Weights of a small transformer language model: 15 layers, 5.9M parameters.
MLP neurons of a small language model. Each row is named by its layer, matrix (gate and up: input weights; down: output weights) and neuron, and shows model dimensions 0-191. Each number is 500 + 25 x the weight over its row's rms, rounded and kept within 0 to 999. Numbers have three digits each. A neuron's up and down rows have the sign that makes its largest values positive.
A block is one neuron, or neurons of one layer that tend to fire together. After each block is what it responds to, as a language model described it from the Wikipedia text at the highest values.

L2.gate5:500441517498463558485488445475508491501492547488495466513510464494538489545539498508489514487497505502499537520550517494486519494494536529501515496511512542497508505512522519521536477495519504490526518477490462496483488517495517490472508482521517515462447510469513473562556506516501520479493460525513460523464531466458507484551509486475491480507508484517483504449532505518493484477525467504469492486508531514494488499498515458547477495528523499520516537458512506481527504527532477482511475485533513489543501526530508492427509501526513496524467478441506475455539461498494523507
L2.up5:503496520490510554477495463544554496468550509514515481491476434476486482519486517468490519486526486468530470497517481530492522488495540518540513507510540524489486524519485521496517554499515516525505500503533493491483489502471527456476493519473488522493490521448509486560523501494524524487530485514496479490494539505510522528514511489466506443440545480489500464501495482459504512470500494498453503455504501467492511462530480507504485473518475483508541474500504521493500502506482543529523438526499460494557469486534543505500528532528554512492527459490506494467483485500511502531
L2.down5:533485525464471496519522517542535493478466509543518492541533525496502484515529499502504552479486492535499494472533482524505470509469485503499505497495546487526471469539531540505534499442492486533483498468509512523501486537452527504484515534456503482483476524481508477507483501505579542495471469450480491519531482493459507480486513472516509525490485533458545482522525483504550482505528485548504478462487498493505477511502508509552496518508483501510537452496459517473484485480461507480519508481479509476501473479498539513542507488497513521475461426504510488480479483469502499518
L2.gate145:474492510484475504490507442489519529516477465507507532529537515483499505509492499544475510462491490494472475500541539498513521495487499533466484479536456525501511506481483537514507444429511463497489517475489507498543527516527529510517529530505478503509482464485517511477511508505503457518570548490499470511521488513560493513525419514517498495528505471500482480495543488468514511519466520494503480500517513508489497501498463472468494510497488481485462480476529487476538514520519464468482508479515495483488508453472502469496503506510507506525539546519522503465570504457499468558
L2.up145:486494493477492495495490476478534496508509537505466489511505528514541468516487530507482455460484515505480528539471452539527509484465496538473498474523489521519496506520508523533510545454504532534503499498529530505530482582489528478504524534481499457506493523506503503522495511534462483486515527459482460519441524462506515530529466487515494491507488485523483481504487510496512488525443510489494457466503501480464450419517489492534525504511504506515507504508518488472521503501550494490510507491516451490489503484473510479474522498485492528530475462562475464455503450516491521503
L2.down145:530520485495480493510476488492496538510483504528529460492512512544521487453485480515457440557462502510506541541517530507523492535516502477503525471517472514470527488459476482528442518479483530503483528486529485516508505517529509451474495509528483518508525449566453522506535541498494501472506520488471466537460499539507510475493494490480484479473473467518460471519513475494485545518471513541518458519501499493497482471503542456474485538531516542470505496482533517482522538528539494520511468514487513485485492498534508464497497525509488502476509496452493493519519499502485452510
L2.gate176:467547559523470502504487516522488478478494485525468506545510470504506515519545502463426509494536538482494536523533516504491493532468473514491514473520508531496478488508517502485499527495520486490513450500515461506503509497509477506449510501497483514517527491415512497557535535507502519443520491486500460516475525522506466512522465521455527506509540489495499484466493517468540503479475494522479463501478552510518488513525449482534499496528481478521526483479466544469520507519526522479499516498471510480531482515538501500473529511530521533453461524475532507497522500485514487507
L2.up176:486506562523521486495468459524490498522490493512490502524472459534493519493527476485473542444477516487505515515559502485510486488496517493523538483546524514498469510509493504473529538483466481515507473463518513507497521515510490508459514460481499529498527499473477481574495513551505534468530488501498511511511513502510472500493466469468533513508543484492487471489494519488516528516477487541434508495499497495524509494505495463525488501564497517553471498459489560509498493494501470450503460493515558473540462496476496510468508532525516520518461491515535467463518483461493498498
L2.down176:524496537494456470523528484529525569523467504529513534511497489538479527474517457518486518456490499514554484537495481526458491473483486495468515458510484487485475512495513474461519511479473526500477489527498489533532531533504478481521511531526463487464504519528506490490526487515509501502475462465527512479489497509518501532425473489501541487507500517490483466533521452436495504514519496561485474481478511507475498531512524484534496517519486496504503486474537530472497522518446487470496483476503520490533539542502496491512521521439513484524427527478496490512524497496502496497
L2.gate214:495478546500475467490483481486501528502524555474493501505486508483479487498497481521558491484496521495490520446502551466523505482513525517497483500534527523504479494531486519539513467497528484484473497456528510473481469513474484490524472473469517502485527474474495495474502525473529529481480507492479480504503513460545467469516510499467535503487528512477506468517504484483481481520465494498547503493513536499478527477550491505478515558545460525524488488485514499496543508505492514504448486501502555504525525546491523451467522495489505497516436546468558483423499535482485487504
L2.up214:460529540509488490484506507544468521506505519539443506501526477485484535464475486473495511457529513503520525467500501509519503504497491517496484494488484507538479511483501531507521526542534491470518534463506573449522499488447492540483538524524461473511530473515505492478524514447523492498445519494502523478513481471502510500512483504528493500516487499484481456552523493500495518511423497497519521553513515509482538521522463494511460545528505518458509480499476483474526481500461479477509513490501498516544556516468467493504492519502477544510490486512530476472461522491458509496
L2.down214:496504496511524491487533518501468527518488557480500528489534450497480471487479454450514505494491498528535507498513483555519488483541547479496524471522476533507472508500537481487539529528521516481480504486492517492501500514504531510485543457517468496511491493459488521484479452542458503491499491465516516491550493509533529487462471493483533515515503529551457486522546454506471493505460466510472484528483505503517508508519473512464517540523509530491508466500465508484527534558477463480476513476458500509484533481477512485507551512493458502482499465471518496455466534507529479496
Word pieces inside multi-token words, strongest on "als" in Goals/Totals in sports tables, also word-starts like sc(ored), Sh, op.

L11.gate8:505480525501496496448471481509537462526510493522467519533505506495485476473545496531464466533487493541497494465541499483497475476474485515525508495502498515463515544508522508487438476489503502481512515508487486503525504532498529496473496513482471513510507508500524525521480508466498468475484508513475473454472483481464514521508516496504463574465520480524530510510509525492503539463471475525516494528437458514513499521501518491536499464528518488502522519469522506476487482490522464520510555475535507487438522498483483559524551527503505524511552496504484496517465461559452486491
L11.up8:505491516498512491515527555495492513478524489539502458520440472507481493464490482499550493545530513472503481526482531510517521500466526456504450478538468539505501504503545483527468458492477515522490500487518516491507512497445514472509494492525572481486495523541520512472487528480519480493537535456465434494486473526495510456517514524523480522472520520487482502513492526500468501496483485558521484522482498503504495503492426480484471464522546488530535491455506504502540477518493515489530506519492479470469514503477485497484487529508450478466512503467499496502504502515469524536
L11.down8:457508495471506449549493495481522479508495529490523497562504472491482489529526474476494505474472542480503520476504494522436523482494453523511460456513475480531462522522508509503513487490525483509472500487466490466488524490522506505510462506538517493472493525538512538467452484497489444537474506492498489487481544510507510504506498506540527458524512495505494525528478518517516468485529490511483519536516515483499487476503468535512553476530492467532530490502515484495486500499494546527530492504510551494552491511506497490527492454485491506460538439553449495510539476470483543497
L11.gate37:510484536504489416490467510496509486489493500480525517494508536513533536473500506513478501542493517534475454443498483511467529496531532538534540527511480541476519474473493510486505523555502547502485441484464456487499466491525504499527491526510487520503491490481525523460460513560462472502501465527464453486483503466473485503510524517483512523526498513492487465480499587522505537494449498523505474514550502533517540506527517514508497497498487504529527473474500501499502495497490519526510457469509527457509458498518499478501491484504507509481499528518510505478463479477505504475
L11.up37:507484496509529426489474533521543521521505551522477491515525540498487524473458519516482496485478523515443499508509480510529496484507489535547510456552416495551529486474502489484533541535502508495493489509496461539474502515499487528510487479496497506499497534489515543495449539464466516513524486514541485484487483480490522484505449518524474534482540520511497504485499503477479487469519500545515471533520519527509508552485464545489487493509512506475529498467498542480491468495506490510497457482531485498490492477482544488480496517506506498441454498503529503477488484536511485478
L11.down37:523448479477491407502532544488476479524501489460467502475464516519507544519527500527591502489523508478521523468484477506491544496487529501480504531513543516498513514532483486520507507479475509463463483492502476498521496519517468511468520485486510537474494514485507485477498514513481458469537507501489522498539507520495470494479500511485515517525489490465513464490522500497451440511485520507510561485448501509470498464503532525462472528543462510467525512492478524496553502503513528536526508525528493495500481479474486524486509475477512503471477508530486544479526532481524505487
L11.gate63:470436536488506483519472490508555485518488493535512509474484473452508483516490507501503522507505507485479488501508516458508497557473469523475518540465475465502483510512491513530477523459503534526513503515450481445458521488478498536479448484521510486495500505564489549478546511521534496510496480550514496507496473496482540523496542466513505500479470471489509497524538528529507502505469522501515513482499469508538502459521572518504509493522478497519507496483500453484497531527507526490505478439471512498511499482489513554470486514507488508519462485495481474484473486453556493475
L11.up63:488476489473511512568505474495468501464552487522482437466491493518478548507476464539552509485515447466499473482493491491479501559476499467501490464480505485520518516498516513480462488516498495489555509509511495484501461550521475473501501511495544521541514508560468497457485486526507482486506495513484496447467528461528495524498493472505491494521518471491487494439496530527502482537524480516516511503509522493516509506515534480498545510518503520496500539462460493538440532543530501518530474496475517531505462534479498524516524496527463478496471503501508481504504463495479495515
L11.down63:486493544466469480536466502468484499496460490483493472504480474488526522539438475503562469501534502482512481505509499505484539495499480560496540478500509479516537496524497483492507504534506518501519481491428533458489498528497552494517507467493527527507505515520467557515474511482560492513480516511469541475528527466482468471511440548500519536494483488530497520502489517491497512511533504489473515497517479474525473506499519488515478532495476516481479503484446513492484517512459491492480485516512468462490508492483526560501462525511522451451535501504529499508507500535494538491
L11.gate82:469492515502464501471470489471504524493483500528500485541503499516486473539518510507505473489494545474488453445441493461512531495523506476504511497479500525498519419519497501529514476500498472514526489497491492490526496478522511498518492521526490538499450510529514555522505519537470487462564499536504496497536519515478522501474495453514447517502519515458509505524495491538522520526517464538504540474477491481514471525496467489473495506493501503510542516468502502520520530524542537531555489491512480467488447497493525450518448498494447490496531513520545501472481465502500515481
L11.up82:526497481489496517525484510527552528473511483506496487487522515543515456464513539527548479505450501535466496479513552524484519489478467430528465496564494523492510544508492472486483504487512499527507513490487481510490475496478482537541492491537501536513513450510502515508487500466501467528548502523511477535480478477507515508495473488457479501503501511521505492475467513534513504489511523492508533513483485499552550518516517525511473488522475507505467468481518468448478465509483537511512471482493504515501482464508492499500474491498489448475453549516476538485505563524507442527
L11.down82:469492500491461513520518487489478518491512542501490491411469494459483514459495498540535512560494517521513489520556508481498514517481481497474507487528487490490511482448521478508487460497505539413485476450482515478506510485512496510498469537509512479504480475492513523490522426512534478495493467546499525478518456504502507514470503491509544531495488511523509500459521498528536495508507525494503476535508545491506495482501520531488491478499543452543554548519506528498488477489508472522471468507502529505518530495495523487530498484459540506469485458476496511507508535488520510510
Short prepositions and particles mid-sentence, mostly to, on and of, also word-starting pieces like for(ests), to(tal), to(p).

L11.gate31:485521505478510497488464505494497499455541505499480511521523477521515476532521542508485527496563487492511463507493507512522477523496492532514500548467486518511514471479477483488503484476501502504513496496504464497511451504480542503480459465490493506486501498497470492541481497529501499490483528474493457517512531500539557487522557523514535528477532545512509516484557509506464501535518471499500497531451480515493475543510533517485464468523480430499496511455485517528528495490451552504455546482511466523527515459495498504552460516514521498486524505518461485476488520515453471469
L11.up31:540491479498467511516541492508479540522571491467518495524486489531508487516504508557465534452516472497514493480500517490483499537480510534513491495469524520512478499484502467472479517545527506523508520479489502509514506507487518479512519508490475525487487497512474488527464536577542507477501496508481447493496501500530440516499491525501483504486481478450540522485513525513459502445509529495473454502508547446474480474472499488494514519483513490501522443481543529460528456530517493469496516500474507477494456518561492492518466487491514506502487496555490542482505464517488509502
L11.down31:514514456475536452522495484509516493482476480426527512494533479514522493464458515490451492509529447489533488488505506506516523510475482495574501521487495531521502487519504446518486545501487516516457493484508522455527451490486525500498486552524495492528538474505464478514488458533440458501515465514506504485500510496510510523491486491504516491499503536523528508520551494498485511512469514527533468501499492492551480503518504510518467473528433457489485522468461508511523503501492518487505470424509493532501515493511506558535504524473514540506501494515512487498487521511482532504
L11.gate84:528469472530496502508573497457519527458497520523517498502493507546464502531509492499496466539487503504478466499497503475499513479478505517468523496490526529491486518511507498525508510554485475470509466498526503566482474546475539521517447534517481533454509496508485519468509510495477500495461537489495494474487478475532527492483474535502527539470474506491482486479496479553471502497489480534529499521517556503426503525508500495479512504466464523502480506488511549489561486504517508514459485507482488495490516479476498478514508474485494566526515513493501459458538456488488459497
L11.up84:458501494528469530501513477490489518508500515513497506467513490513505479491525489485439515540478478492494477545508544475488461516519498484498485558464496528492502535459526483504495511477527478445504504459491484508495488515503572478477503538494476536512492487519483526482506518536428477496502509478538480482501521521500487474482503523545547484536482498530497508488494494504467525486510501477496532484507504476444483514514534534461543506538462460477533479490481515505471477505471472497461484506551520517469503479493492501518495492507519463493562563525475491508555513485538512524
L11.down84:533507486498433476551511500536472546528559489486511483471493489502545502512515497506502524519566474496485493503489532465491471504527488504528467485526485443509521483515499479498510520535496504537489541461486494482498522454526491498506546499490499477493498453498491458451511532504488470510529519523473506503531458532515486489484487519519486526448518525506538509473477500489455518519537499501517448513527449503487493486472555529489509514496510469499518503474519505475493490467514522467507537518468511457532490508504507464469494516497477534441489470533506525511475531455504509516
L11.gate252:465488504520502497527525513527474506475468524527493482506494493499549449517494534512490485484489515500501436513493485492494462549521515471469462539479511507500445514523491526511498496505495492505517504493483521518491438482513485552517484509477478545529535472479511495467521521462496434467475532498520491501501465529506543521521528516483445569505512485471544524445470496488488545539481505483507468476514478485479521493500540470512515498511514441544493530490544495523481480523507474491508490496503498487498496491527534497515495499489543511490476485467531508506439516484545489513
L11.up252:470436509507482520543500533526501524502533524532498476519524502476531491516462503505520458485511474498481489501454478537480480511533447430482488504514478498475494531511483501452489475506493488507503547490540520516509501504513476548534496489527462501496493504503481493520469484483505536515474483470524475528488493491520540537522492511527431530511536514507513499492484522526490523502519493473511512450509466514468497515496520514542543485498496449497516491549499479515483491495484496510492508527501520530500497457528457486525518545518504458506495554466483504444433471493496454485
L11.down252:479514486540527500546457496491480473498513528470475504519529493494539508527498462538478489514526518496459469513495503506467452493534532482503496493487521480502509543488496516463568469499490480462458523475482533506493499527473487496556550495522496543498531491509435504483492497500504471553505503506529517550480486498485475579503506495475483508534458519486540504485503516508496461498473488508515500548478547504457508472471515499491555460522480506502490522512505516486494481524476490504457459477510481492518518497517474487551503516489495513497530514492496455486460469483477533527
L11.gate285:524481539558474499514490517470487502514460475554498515514484515516492494502494518504494535473492534512477486530559502473508486523467483504479477497548497515520464499521503530558512532497498475497499487496536523503464487509443507507489487531492451537478498530442520530509511539514525483496477501461476475515491463481521474538466518488462468488480511463535508476469479554427499489558479527511467532499498483485493506523458528517534500509505476536519486495513521519478480483473518506530495514493522490495518488529472548521467511482467503515470502501476509517474519465476451474484
L11.up285:477511520496519458492520502498516552529492545513539513492504519481532492480508485524492501487506520480501490529566521495494479510500494485507551513512508496495494501501503499467533507590494545457496454476474485566507485499506502500547532510512507474489444502490481509489548512502531508487477499485466500515479514474502509448469434509486504513510474441496500437488476490459484499521486517514476479486457472502505536549503545478506486534505468488504531541530481538506477503526473472517512489500487511485474517492479528503496501461464498512489490473540556477541509494506485469511
L11.down285:493545498510468409501488491510505534526479503496544523512540478504525492460507501475509556501474463477497501564493505519507477442471427498492525476514495551462488553476496501529518501505513532509515457462533510489507530509515521501483518502524473507511500526491498501485534531508469447510483480474495514521464485508521508522508495485451522450490512514499443517520496497475510481537503496493477507500509469498474511508520494482480484506501496497511496513459554504482479499492484515488494529531517472523540499530497484484527494426462525480513527526468550528504507487476534510500
Short odd word-initial pieces, mostly n, sc, w, c, where a common word is split abnormally, as in s|c|enes, sc|ulptor, n|eurology, North|w|estern.

L2.gate30:522509543487533502483513519542541495485478533463441502494474487524441492501450495534454481495478518501486520510485497506542512471461465481504523504476512516482557555496480527526512512466531510502483492466456504489521506525518519491491476464505461465486523473487508490498499482480485514490511499485484536482525487477472461497493482500487501485509534518528513520531523490499499535504470468494481460503542504498544484521556506496483502512509473516497504488490525451481510556497489540504498494515488529563523531455513462464461522480521513516451508514572494512483479499549503523496
L2.up30:521466495474526521475530514537511487493475532473433488499482486566470480541485495504458479495512553493506512512505495520562495475472426517512492514480499512463529546478467540503497505497532502506494524505444502485519549525530532506480491440493477478483514472482476491522507460484475510486525533490486508496572509493472462522485469508496495506530524495527523517526513474484514527493481484485471470503536487528524474502563501492492500505513476479472516509497520493468514526509482511490523504505503538521488544452535469489465533467504529520484504482542498513494479507520507524482
L2.down30:483474502500429519457466493525499465509479495509444520484462541529486541503483530508458469502447533525479512467516524439499482497538471502494484509526552468518457491525560510474522510501502507489547522475503521509489489518487508508507524487487504507493450528500467510500496486482510494526505497474477431447482472512472476514489511502491465439519546509521515500480506486534527469519463494513480517485524514489499508487501526503490527481496511506516543460512508507487501492459510512475527511467516525521468508533529528514561528512494529526470485526509513484536517495511509479548
L2.gate177:532482519542500510481511540463514443492469555461472488485495491498475491506489464510537493538508472523499565510514530486479542494537514493476541537499527493513477544483487525504476527519515485488494471469508508499474500527465517488487478501495513496504477495456510509453462496472476485500489510502526459496524484514464475483497507490483468502521555486520546543494512528527514499468462472473482463420544488484546506514522504510441520513530489504514507496467490453512488518489497483488523501501486535497482482491481513494570536467499503480511531477475527508500538485528475484474
L2.up177:558494497460532487482506504549520502483494530523518486462500468537565548523499498449507489520496520487484523523530488515506540491493524517474466483499525521483548487540522510512497471442548549467552451491517512495519536509499501499484488513499541502517460475498483463506453527521503485527465486546505506488511545531480512469505488486503473509502528504480488486548501473500511508473503513498494506524534512556481506490531503476462534459512517473516464507445479508474500493472526482478525476504449501507499470469500519493557494477484484491502499501483509492502498516500511442544
L2.down177:466456493470503517545448502475472505455502510513493490467496496503506526489555515510564527523498501521527472437495520464461490521493490486477442491525518502486548508503476487471516508465498509483533532509514506466537508517506490566518489514528507480541506473497494497499480456515500424518542508530484501532486484520477452516516479484501487513523516535494493466538500528499523523502489524511462515519497531504503500456508525543498479521456485469473539468489489494509497494503497501538500506441491504466493475526466535530469505532540506535497485542502467486483504473479507500523
L2.gate282:501496554496533432503515515474487480507490499473530482505495528531510453518511538517521503468502492474504480518518527472542493489522494492479479553535559478483454502482522485517478510496494526456514469461498493443462461483500528479490498483497529509538519449540505513517500484501499519533468490540531522539442490488498481538505502470540520510477530482529494514502498532460523519508497487490517503500504477516422479492520527503483495502496493483489485488457496467523519517544509511516464497545473543513458518502483506542511476468500500475518487520468506471511486519500436527500
L2.up282:520496487531530456493542543556532520499514496500511545508485471507502529479487507474522477592485466530443535483480545478487518527489467498459520533524527512483497508507532477457503528510514523504502467442485518409454508517505524503517540480473485511490534497485488499509525512533508502494478505542528509495471478525466508515505503524491517538468494506503467493503474482488497515448500494487527465474496517488504480481497518465514507484497449478462485499503481474494472489519486488519506473543482492516486491507520478532484505462498486463486479546476533506526511532488491518463
L2.down282:487484469513471514500508506504495523457561482470429526504507474526514493497502488516496506514479498525508535470526472455508478557484528489496533473502462575510514514471510505485501474505477493543510480531499504539490506504545556478555541508498476485520519484504461563513489490473537492476492512487554470512497524491485467496516486506535506500483496494496508492460493465521492469509536499473480472496485475493532504468544514506514496453501555474461487463496508487524502498526502472487490482499529505487498428555505529479498486505513480479498517488501445507506509498517512553481
L2.gate352:554482512501504528563489517515548491454501523486512473525473519489546540542507509485503500506473482456458536490474517470484514521489487498479476511510544554512475494505447553498492505476501506531476495462496495513526522525503448485498506484520527510505498491526499448506509497489492472496503488493503518494479488529453523523529483471460486486477497488459503478525510533470533487500523503474495429492474453528512512453537517543522512475513502484480516529470491456441520520518526509503529516501453519500481497499450514502544483508494452489469518461506525509498512507493511508548
L2.up352:507520506495548471521539483503526502464546533454491471534507507542522476517487519548519505523467548508494480473495500476464461480462515492495513536525554525502476475490526541511519451492479490488492468500512462471505491541528543528497531495497519501514529498547508493519489475507473505512487510490467516461527485509516488521517529479514504472567497506472466466471473517464502490461491534502459493493462500497538500470534476472500486475502489514497497509471541497506468520505540512488527485515470535486462489485538488505501508480517517472494503467495517524552488454470526535438
L2.down352:477501515495502560495503503471533476497490451541492484506499475527509485496519542513564510481486553526482513483511499478512501450488494540510430485562511479515474507512499516495530489473507459462509505498471499484484489537480499519494509491528507460508486546506504458510471491493529497457476507486505473487499473521463483468490505502494501488462473561484518464485489481510512506518430525483454506459534484494505485444524522523494549526527495561508531521460516452521503506507530487535470535487480501505488484476520545503518493484482498512481538495512511490537507517500536514518
The word to and modal auxiliaries (can, would, may, will) right after a noun or verb, just before a verb, e.g. "females can contain", "prompts Atlas to demand"; also may- in mayor.

L5.gate225:489520515512499458503488526528518517501489519535503521481522473502486496482517491518488541509490455533515446519514532494462535469503498519499566493530508511507488524487518544503502519514504538517531485464447510524474524478483432547491541513500464502495523525515501493525523473472490512495484492501456487537502519498506497498489479529450484490482539499499508518485517474493526481498505486538489469487501459471493536498514533479462426517515514510526451483470474469484554513519489503478477511512524469523475488509495468502450511508509475527507468455448538443463525506474521526484
L5.up225:509490513469507511525501483476533518508503509506473540526487535511463543490492483519495531471468507525513488469535522492494490500484520503494493510514523543439501448505502503499517549474469510491539499545493512492468489456491492511421539536535500505525491508510516441498504457499496568510508524461516475515499464498501512515501516491470492445499480510509464508494492488498530498519490499497493513490530484551468523525521538519450500515523524496546518487495476495476479501512461511507494508507473494527492532506448514462439482507473507572482471517542492508501504469451538518494
L5.down225:540514505516470442483507482483490515524445529536512489516462466514475514472503451497512521509491474501505478577533455512547511459489489492473535472528519506502479456504495507506509499449505523482491494510507497514473503485476479498474485533524476518456505501495474518530532491510509538469498494480479482489470523524505516489483512514534470503497485485505477508448568499498482518552506508552460439468506517486499531524502515481513466517516463518509516490487500558466543502516512496465486517536517542496487532524476491491493521501485542519548503516467513465482515454525497480516
Short opening word-piece of a longer word split into subwords, especially sc (scene, science, screen) and Al/al (Albert, alarm).